config.toml
hidden_size = 256
rope_theta = 24800.0
qk_norm = true
optimizer = "adamw"
beta2 = 0.95
schedule = "wsd"
decay_shape = "sqrt"
final_lr_fraction = 0.0
batch_tokens = 32768
train_tokens = 284500000
MLP neurons of a small language model. Each row is named by its layer, matrix (gate and up: input weights; down: output weights) and neuron, and shows model dimensions 32-159. Each number is 128 + 24 x the weight over its row's rms, rounded and kept within 0 to 255. Numbers have three digits each. A neuron's up and down rows have the sign that makes its largest values positive.
After each neuron's rows, "fires before" lists the tokens most often just after its 100 highest values on Wikipedia text that the model never trained on; "fires after" lists the tokens most often just before its 100 highest values on Wikipedia text that the model never trained on. A number after a token or word is its count.

L10.gate443:120102118148171134135160111150156145130119140083118111135159105107138149165161103083113118132106094130128142146143126179116079115170106118107150159134075108175117137127111153136147101110165109125103129125068114118124108076119149143163121105159102118142093135142136131083105140145202097123084165167100129130141162129074143101108168097158108133137068087111124161123110135167106127147140
L10.up443:112106139134124150144122160150164071156124152105107118108089116145106142150142151138095111146156073144131110110109087145133138132094092139113131131105084073079107114089121109094105118117133072117133085158090113128186159084111146088140129145112122135104161123162171156104122120118115121134091127139118135120107133144128122113140139119141112076144122119124134135169146090134139109120072
L10.down443:119106136130133149174125181160115131126115135075109075107147119095107107158118114170117140140140072073111066097144095120114155090166122117099138139147107121162096104130124130129143112108118125170123133113092067148108082123112138129141124159113100117112120165170105141126110109102112128138112153107112135166152114175131136075116100135170134114170144115124133116125142097143117100137091
fires before: "8" 26, "9" 18, "7" 12, "5" 7, "6" 7, "4" 6
fires after: " " 52, "–" 17, " CO" 4, "\n" 4

L8.gate458:160083086123152117127132098094088145170137144105127115135117114148151166120119127094118076120136104150139148183144140119120128124096169154124143121155113174102144091160126095147126101128175105133128115138150150120106155146113109077118102143156102092129145090143107124137139123124128102132117085155140144107200111103128132175110140150137145085101122158103133113148117126122110172118163
L8.up458:140151099122161083060131115119100105095124128163175147105140130150100145105160120108128126151180110107138108172112177139141149107116137111120135138133085102118153106127135129136096127130122105112160132095113123161100134132147099137123120128094112149159109116106148155116083093174138157182124157139097113139129135165119134080109143091100136143137107102162122090083142176100129140175155
L8.down458:141125178123151130097159091112144123124104114121120140111091123124182115102138143120166091112129105108127122123113161121112091108134128123170106126109167157126147117153117150149111134131129110166093120157169097126109233156101119169160068108139131140136132163121123132098115104169099109131136154127118175126135130130138129132142142096113057108112173159102120203134139104103090140081123
fires before: " is" 25, " was" 22, "though" 5, " has" 4
fires after: "." 65, ".\n\n" 6

L11.gate32:115108119122131149121100106152123137198154121174124094119173134147127138114158144148148153135121108119168130161115100141116105149102127170140129099108109125156124141151149120080181139145117116114154123092118110116114097143149158135139107140129173119112099104185129093106080063137137122134145123119119152108133132067131157103120111148161119145099166131099060140162134133128139093126118
L11.up32:087115105171149107135091126115147153137141132133154158172145147128101128155136128102145120155130114130137143134128107117109118124145090098109085100144107148111136099140128143145129087126115140087142119097139134117093099139107117159115130135071184138092103120128136130108092115124134120162132140147144115128121101127161119123118148107127082094150104102108116133111126101093128140172148
L11.down32:161151117156136135162093121140148090108138118100163125121115152100133064147129090136129121143153105128131105113128086141135160075110109134148142122144153095143136178090117102124118116147118118144138119148137129127130072152058110088143121126083120144161122136094113125159110162089185127134122125096084112117128105185120182104121116124169116126118095132126099121111142155135147115104175
fires before: " |" 31, "," 28, "." 19
fires after: " " 62, " Sc" 5, " (" 4, " |" 4

L8.gate95:084152128162194123073143138119102088114147112108188147133123141119134139175141138116128121120160126132102134141113081115152138129148098141115145150174121120135141128170124142106133089126126155135130148117156129079134117107144124115111108119100141103125142119104109151152158110121104106164094148136127110116106121167127165102136125118178148132140142109108139090133115149104105117153084
L8.up95:121108112136119126120096146093131120107103125102133118197125146116125122153144138107130116144118139130112142167138110132125121148159125136130105096109148134136139089141117130104077158050133149116172137107086130146165141078096122127152127115107163141132068131123051099168141098111091134100120157146111109087123150150157150127113158114135162089149148128172121161135102158113148113152114
L8.down95:150151114140137122111089140121161106084171124131135158092173082165111114108156127138092137135099160139109128128082152116140113092159145157115086137115138116145124125113111121094110137181148138118124138130120190142145133124173130117106140154142132075162186082161121129163091116129106196128113083159121120133096155105069103147128088136153156129132143126103122163116122112144104109099153
fires before: " |" 25, ")" 12, ";" 6, "%" 6, " |\n" 5, " cm" 4
fires after: "." 81, "2" 6

L11.gate521:149133107136142099127128147150131143146114100137106087124111121147118147132140110133145140164111126152166130093132100106133105122126147204086135159135135083111153127142081116105137117097086109142100130137131117110126132083163109114115132124123119163129156175065125132104115078120143114108102149162118143146158103091139155107116148117137139118148146129176097111123108103095150116189116
L11.up521:147122126142128157119127121110111171139110128136122115180138139171117122116112150138169128119129112102154125155075129113128107098134166127110112129120100104159201138116127054153157149156113109140121075094161126168113116061119120139147145196097137125112161151105126132149107112143151135124124147085145149119109125103142139119131178124169081162134115181163145135150159151140134104157166
L11.down521:158144090105113139136112115109096138148119117113127156134139174126126110148110129140134157106130115167064125099146069144078105132147134115126162111129095124189140136146110146115128118103183112122154116110123125103103151092170096197104132100123104142116113141136137193114120112121098152176174141141122139177142155099159111149134144139145149112158132110110105118161121094087160154111126
fires before: "|" 97
fires after: " " 20, "1" 12, "2" 9, "3" 6, "/A" 5

L10.gate448:153097119134163138159157148153123133156148135087149093157148110097103097131143131107165095158117116122148157143110137138140158121105156149121137093125121124148131119129134165121131126127110099147120097139137127136161099095114178150131170174120115127149110147145105121123117144116141138143086131104092132140142133132066127126175131130127095139104128095083128145116116136138078127109144
L10.up448:129130105128097140129158190151123175120130115121078122111137131106083149158132135129116138138135129142176092125149105114118108124179134124118142152159107124076104131127094142100133116122104084124140122123104089152143139139128105104150144167172108099144158159146107121113134094156121082120108157103109154146163120126125096117168106106141127130152118114090165154125122118136136110132153
L10.down448:128110120104137132119134132088150155155140091140117143121075109151128153098140128136115101113132128091118064115125150119098141125154082135121119162089123122159119098111070131139118120128144150156143129123144082128092208138139125088119178114127095163138130134165125113110090126146127086053139097117096155169099140137140087152134139142131139132110125153128090110145119119166119130119168
fires before: "9" 33, "8" 24, "7" 9
fires after: " " 54, " C" 6, "\n" 4

L11.gate12:146087106123115130142128138100131100140134128114157108161167147140184135179086090150163117101160124092148155127097152114102107107129112056097096134149143132143096098136130131133157111103144102166141154119168149130123089127160091094112161162119145166111120106103122115133153152074076146116119133126133137175119128119130131130136138151101107095127114100162134094159099119127106162167103
L11.up12:123138099135136131138154154108168098127166146132122154127122106151126089145121105130091117149104146122149148180120121145115104140143124104163162105133093071121125126156156162135143136141143097114122131172164113118112110118122143128148121150107112146141151151072168164135102189122115150149112103098111134124110114122179164160135152147158143147116111120088142116140137129156134154138138
L11.down12:180149137124106154195192127145142119179155135101131128094092109110107142143116126126120107104101092185133142092105117132129094130165141134099107125108135129144129121143131111164110134133171111114138191129141121164143173132103144107082132080094111144131131131103102117164091106134110064159106146090099106109128117107125166107127174124130070102112129136120109118143092096120160131131139
fires before: "3" 16, "2" 10, "4" 8, "5" 6, "6" 5, "1" 5
fires after: " " 36, "–" 8, " a" 6

L6.gate233:112151150122163106156099141113111123174139109120160151126101116161131153129135128137115077144120143146135141100125148171146133111173124149121119066170135120137147169095149133094098147111095106129104138144098154152124116113159114131167151123131097112139110193119166137068100098189155108128134131123146120135147166145127088118108136161132168124121122083145107119132117114162084151153144
L6.up233:091153131125155141148104140099122121194120114133125127115139122117105131123134150193142085095102108114167145126125133138144124101134163145101135100153082090113137146120151099094138134094104095122123106121088132147106125132148134165142157085115169127147131180098184131085105104135118101110103103143122129146156131152162146163140153143111120111107121084129099082102121150099121118153115
L6.down233:113164152072122092150149151090093083135150090089125144136083122129136151125137119150122129123093125123137138137122130105123122139119135118106122138146142130106120130134148137137102107112135111132123126120125128100096255148095125106146149102103131132121136194117153135084129157125109154135124095143147161179153143120151104127118124112140113099110157115141096145147137153171100126072137
fires before: " " 55, " H" 4, " M" 4
fires after: " |\n" 88

L11.gate703:091129123157119146181127124147118115106119119146147147094132124137139127151131128133117166175145113140131119131139123123171163121112128149157122128114146129182102128137133099191095127087170116159144140167125151117157082129150082076104178148131144111130088132165120109140147115144139124142142144164112116115158142171151092063099130118132139123111103168119156142113109139092111107121106
L11.up703:147119095119122107080131115105099125129097137148107135109148128095130140068102154113105193145148155118090150116150128082109124100145189087133108138109116091133102115177132099102160159122055125111124103101145158146147116155138124108102120132126124136147144089112109093150141199132080139139109098149131161115107140127154182134141129090131108138130145130138102120126116133113146104132126
L11.down703:115122133134139150121127130130082162115138145115129127122093089105070115136102111063110102149068079105149131150098095081158112129127123106152132120135131171138143125104112133114104111137105154104129112102128147111109093122136118125124094115137140118148131099185170127146107095094140096127083131131120152127123115172119145110126129138154160143135146111154125086104159102124151121136155
fires before: "." 39, "°" 7, "″W" 4
fires after: " " 30, " (" 10, " the" 8, "-" 5, "′" 5

L10.gate9:139132102125134117141093073134113110121086126124132134061174101122131118140136098110133114137109125123137127112125118146129111135148152106118187100109060099104131129045159124100108146141109106133126159147099141138160128161160135148109185135139126142135128152132164151077102160166109112112097143123116100131111127097110146148134149103129119126163145123132133083127112082109122144150135
L10.up9:128139133114119171146123174161112098144154109137110122131092124123145185154104124143105100070122136153122099177102111117135088123167101155171119102153074163133200114153091146157106103117102119098119147118095121129108120139156119173106141116150145104098111146132118122153148146118085123136151110101082102111103118114095161145089124158100158161163121124141150120129117116148135147127098
L10.down9:103107116175120135150135112117127108094110108135153126162105128126129083106153120153133145091150134139127128152117086141147132159118145109159128116157130151109148146159094118079134139130126124126151153133148105157121180099124089167165137179129144189127079087120124108166167117124123132150117152116115160120095108152135125158112120145119114082065134173100078132085118102140111105154084
fires before: "4" 41, "3" 21, "5" 7, "6" 5, "2" 5
fires after: " " 70, "|" 9, " |" 7, "–" 5

L8.gate617:137114123101135136111108114114142150169098137104121131117150108137149154178111112112108113118157110141127135122110088126074161124110139135099140128109114144149146158143138087105170133125172124048180111111089118116115091097134177140097136098121138113088120118127112154135162091124169129195139101107138124103131106145120149129116076104148134129122100068153143144144124161134111138183125
L8.up617:123170125101125125127081101150145113110093104115081098156138098129154121075128103153137104150140157098143065178137158144121113143116123085139103147092176176129098127142134094143116123132142159142140109128149106141169110177134149109145140134092116091117132104146118135102149106149124144159085138161127112102128093162104101158109151085135097116089135130114131106156093096137126147133147
L8.down617:097161165116166167148128119147132151112149130122119152113102115102128150139146142101126122153145112137097080128123116163122129144139091115142135146109122110099063089162076107143101141109162123122086130101136119125123159117115128090117063120141104155134105143143165192141113104114112128114105173139174127091119159132092122092110181112100092099133126139118164095149172094099136145095105
fires before: " |" 19, " |\n" 11, " was" 9, " is" 8, " an" 8, " a" 5
fires after: " |" 30, "." 23, ")" 12, "-" 4

L9.gate601:145132127114140131138152125140130107136113108148131099165123168162152125157169137170124126133123113106202100133144164106119095087092140138118094125119169102117127113132162143153149144128137154160169135167131105136124112142094091134140084113141089149141107108122123168130131106139129108129117122128068140166144129102113102163135111135145134125096116119138063160102137157164128177129116
L9.up601:164114122099137111188157141083147125163121138117121153173127098107163167069126149183160094161114119128110132137099144163105119087171147113137150156171133106175131104135115127136132094146136178170140146116099175136178124101116108127084089094160099103127146102132155144088122132115145115159092154129097132113166106119129156116143147137104087117123147119127147091128168149123135134121147
L9.down601:174140133114137131155105136107158117157140112129119158125128109151135132108135090134135149120129110115146124139118125135114114149150137111135172139141151112163128098159124217128132105145142178148176107172159149138145123134069086111114114162128131086158064122140130109127162079108119138151089095095126101110081112117130137161129139140137127135145157155143147123131120118133115146137171
fires before: "," 71, " he" 4
fires after: "201" 26, "200" 12, " " 9, "199" 8, "198" 6, "202" 5

L11.gate509:098115120166167079120134161091153118151098140148145128073125114158101116154127108115145112135139133106082135131137116110117126128126136112105072096139157125125131095075186132133102153158138109123160187121133133131147106140113114098127128137114091131107101134084082116113174115107123123140092080136111099093128104100164143118148127112132169093115128178150145086148130156098109151135126
L11.up509:135115104135176139092139099160153165168108124128133147129145121121112120160116117157185136128105118148117173104178119112164163095124126105109148153114166103154182098108186149171127074152162140107152108127107139155147115113144101112095099135093155153139112117117169141132082142118124120151115136120154147135120127110103120107135108106117154109169084158133081148135144114133125151107161
L11.down509:105136114152131136104110124144118125114174125143117151129141135117107084159087158138100112173124113107151118138133129150071123126120121136117154113124111146175161117091109087141166178098134133147136119097131107168097133094138098104123139127162141122133083099121121126146153106102096097153127143183092148145141174138163127149118131111170151113098177144128143174093143169154127118094113
fires before: "5" 19, "6" 18, "7" 14, "3" 8, "-" 5, "ad" 5
fires after: " " 26, "–" 9, " |" 8, "|" 8, "1" 6, "\n" 4

L10.gate108:105142089121139109089125152075138091157182120111171127112141115115118138154156104134105151125143111138170154129116136195119174086125133160143146097115139055152134121160124128120144123137132127140145123093130139097153117096164178141086122106143129138158112134144128128155159104164119141113077158130107101109109135119149146167117150119159128109122099125119120129083089189160124116154127
L10.up108:121148117150133135101137122097121113117150081072155130107181081131107149119121124148155148121130134112093149118152128155167123093110134139153082111067154092102186133158149106079121140139111182136162109139101136097088118114161118110087107131135120099163115127099109148155120086173077138139170126166088148122104103147155118142121109130121126124082099096103145164074138162092121131139146
L10.down108:139101140131175126112132103144130119119124111090154082132160111114135140134121121135112140098156179133127180147153125131137141118086139088159116123134151170138138099103121138115115151115132106171123132128145098123108251155127114096122125147120114112109153123155112089155137106124159215142117121121095111115146090167158108149120135193144116124159121170101123156123063139090116125144131
fires before: " |" 27, "%" 20, " |\n" 10, "." 4
fires after: "." 84, "r" 4

L4.gate349:124155173085177163135110091155122180152103178145153122104149156108124107143128121139155154139151133122113109132086113106079147135166099140107077144079109076102115122101135126142123134166147101125167150109170077107116139112135106166111146116124116129137160090122130107071117110094135099095149142142136117118121129144116106137133077137111108140141136166134084152113114094117166124145095
L4.up349:175176072145099145119120137178128147162146140133127116130125134128123135127130112116138128155111163083106110128108148115136130113102159147122181097157102127129109103130124184158137163098175097111071154161090105178114111119160058174113134123134113130148096125173163125128092122134149122140141119164133144168131138108140136124115151105112164125131142151137123144104114116116078113107137
L4.down349:164121106151137092143125119069118145155125123125143121100190156121073145113108108159183139145101140085081075144069106078106154103115130169088117148122123156116115153152143140145137119128183130131135119079132134125109051100130135107126157130087132117132146103155127121102103127090118129148152158130155117115132122126125114082147127122113122119106147162110121118109136117134126143151145
fires before: " |" 45, " |\n" 15, "ers" 4
fires after: " |" 60, " t" 5, " Comp" 4

L9.gate701:134181126166132080161166117136092111130178151134114123148208076134124123088095123123134110157094123149149135141137187129101119127137131141062109127107096107123148120110162176091112108121114178154150127160137115134137137155144134110109118124153100136117135156180122128078117112128131157140162118126130091142127096083152123111145135134150155155131143134100127109107119159138111112130109
L9.up701:154104123104158113142131118165122091123107135110098122131117155144126121128124151094112147137130134136198130121111133117127114094124171137159119105129120126076102122152169133084125104118081116170144173144127135118113110129074085142121138118182117116147107184095099127149075169136117116147121104116133141116174098148126137144137101128167108137078173120121091105071127110092121156102080
L9.down701:156105165098156120120142062123094145122144118112099145134116156119149110147153117092137141188113100136162121122103202100133117097142169112146123121138117144130109098119130130107098129165123139113142104121112107126109124167110117131152107150096133084155139126124130148122109134171083094126144098149107142133144128143122148116158138121150096117153156144126128132100122146146097155136086
fires before: "," 65, " July" 5, " February" 4
fires after: " " 98

L8.gate73:118143146157130116116153087117138129157108130106082155153130111165162112151147119132112153145141151095141084128115090079124131110136150120111147140156146118151184102123131115149157107153149134128112149103122136113171090103140111130126119115115126094127149125159131167158138128140095127149097170138134106121132135131127170123136140104085091104090122139069125144134120145135100147121088
L8.up73:127139146114138133151108116102146126111179131139154110143144137117121137110181146137143143156090070119107125090105152129117076116135175167114120099113095112126139123108137145133162070127099083146116138128110135138091127133123097172118138101136138103189148143149129122134136126160090116108112121119139135147136087084100101143089147165150153092140113105137112132118137111177114139090132
L8.down73:147126109111117123121108119108144142130174127161065088175104155163139131109126096093131128142166110113157116150187167104128125179123120143133140139139169114136141072139101107108091154148128149154087130144108116128084103119091126128147136148131143177161122148094088066105124083100095121132108127129123134161112105121130120163123114096194117169118141176127147153099174112157124120125144
fires before: "0" 15, "9" 12, "7" 11, "6" 10, "4" 10
fires after: " " 77

L10.gate83:107148104115129117146153101126142158108131154123145150151172105128120103107126122162131180138108163168150145120075131136134131120111194152145125121125165111155152142126148111122115143167152133143167128166098129131100091140113083158093150118139103139127091116184142128117112096154147143102133117164142092187142133125143180117123133137073110147141175106138115173101156129164104119122096
L10.up83:131126133151103124120094119132148144119120114131145119119125113174069155081174164102134115154147179131208104164113097090134154137111141124129091052102134099117178126117112169117110099145141154107143164161175147101140126157135140128111155126123136114149140134129094103140114093106106126064126131098127119155119155114145114112116117094122093108098121149092114160082128140113195143170119
L10.down83:116122134125117053131096111120138140138108110118124087150153159094099154158121079130152139151166124112198145091152110088127124145095115070111128116128116134160147116118118154139146099135124142138116087125176150147119144137097135115163153108138121074124118138124152102147100110082099152169143112104098133171114146111096150109134137109176114134093133147091120121103103149089092129080162
fires before: "2" 16, "8" 14, "3" 10, "9" 6, "er" 5, "6" 5
fires after: " " 45, " (" 16, " N" 12, " F" 6

L11.gate246:096126092127162146103114108123099126120116151105163125128158128129096146179133100170132129135134180119131157117119127107076146177126091098134130101161090122134129128093139125126128132146110161154118129137153098158140127171129169144171099132139110122177129160123147138119109119164131084154112106124131103133117147117106105124138087112117110092100119122123188102123117130112123135121112
L11.up246:093120130133121155135161144139139124129124144100122098108109112128127124120167132151140122143167110106126094124094123167129123106192153144117162125100138117130103154160149143175131131130128137127177134179080107146097110124125123098120126129150107149082138099178141108104081117119114154114153118165135133129155115137156160093114134124127126055177119118099122125151090156137137131129114
L11.down246:104140167124129120136139128107120114132120108119144150141118143119136113119118125069139121117137104158124143150085127112146175116103118150149122151153125150125144101184106141141108122102077140131115152121129095125136000145111117140172108153165140104095134148155149127107185113166117068113163115123117121100138118116136136141135124133096102121123114094138125119141129110127126095104119
fires before: "8" 26, "9" 23, "7" 17, "0" 9
fires after: " " 48, "|" 9, " |" 6, "\n" 5

L11.gate265:155153098150146108132146141094139108170145123126115108145148129184116125168108106142155157168116176162132124116073143146133106147138114161095104143125115095130133119108147117112163112093102082157131123118119111135177121074146097154126126141142113113098140154145130157084106167163151136140142131131152136125150082126139155133125121168107153125125131126152092121171170125140116138154119
L11.up265:108121110133114102118134137133132178129141112104102118132136142144148149141155164122114186128140107143149119091114159135173100094143107172126097143151139123116137167121118129155175129124171131128146140114128140127157172116168130119158148110152113058152129128134120140114114111141142101103137142153130099115119113122121082131098127164078150177123120131179111140124128105163102086150129
L11.down265:143163186129136112143149186159146147128121166111125106127128124164131123172152161145070111115159171135132129174119137152153111107109085097137114124122146113116160102121155128115133097148166176123148136152156144146147074122137145110112131151093120116137120136093115119102146112119125211126113148114088157137147117141074174117110120137136169095129148159132127110089134107178146110114146
fires before: "1" 36, "0" 35, "2" 12, "3" 5, "4" 4
fires after: " " 23, "1" 18, "2" 16, " |" 11, "3" 9, "5" 5

L10.gate48:104135116139100137176130101168129110144131097111090086171120128133182129119144094157122121120143150076137123118116173137129166076136126131098165123124135117107076151090104123157097125132125152162126143123150160145154144161124105123127165136134121126124089164074166125106171134140110123139143069092106129168141127121127114164105118086108127165126147124119120152144089095137119138109140
L10.up48:134143118092144114163108126183117137099096120110122146124141098136139178114133135141136149113124081127137136185104189107144136119177165132126131112101148081125159114084115165132104116109112102119118104146108139176164106153113139140118129138070118080102108099157095131129127115106137125142134117147141134139149074129109108149145121127152168116122091125100154121167153183160111197130162
L10.down48:147111105143090143119119082136148092141128101132186105123124121103127153112165117129113132142139071102119093157155142116106120193151076129135114161186148167131100112097111153117186144109152134129133142101172125072140143141130119157143157138103148145126117167097134166096119105172165129143135130105135132115136125116139165122130159117106163155149128148152073128147087100122139083127083
fires before: "," 88
fires after: "200" 22, "202" 20, "201" 20, "199" 7, "198" 5, "192" 4

L10.gate453:162105147103121107127150112142075161140152133125118083155141135150121094114151107144093101118181109091150133149117176124142118087159191150136159099117128110146101124127135160089114140112119091132131149137134157108120091109116142146135131129093135140206102130115141113132121179113117128140151128144106140160156147099130089115141123082166107142149181105122132121123109150086116113161133
L10.up453:158124145101130115144127124141111083149086155146104193119162169131127107109119103083121129094132088117091119172102103101158123107181134150116141085103121108102139123151097131126110131111155134137089125125150103105159168120142120142071127132114128125100127160167118121113116110125105105148155160128139134128131108154143109139134168114143143123061162138157102117131138157102112148122139
L10.down453:132116152152146121103086144112125143089126127082141131132086159101090129126120143155144131127120110126055098120116140100129138082143117148191170100135148109126118116131147135135113103117148143150174099083113124152133251153094098145111133141158138135149103113118150149152148103163092157106136115129114134096112096091134103151123128120123143111087117141118079152139122146094121127100100
fires before: "," 58, " |" 25, " –" 5
fires after: " " 91, "199" 4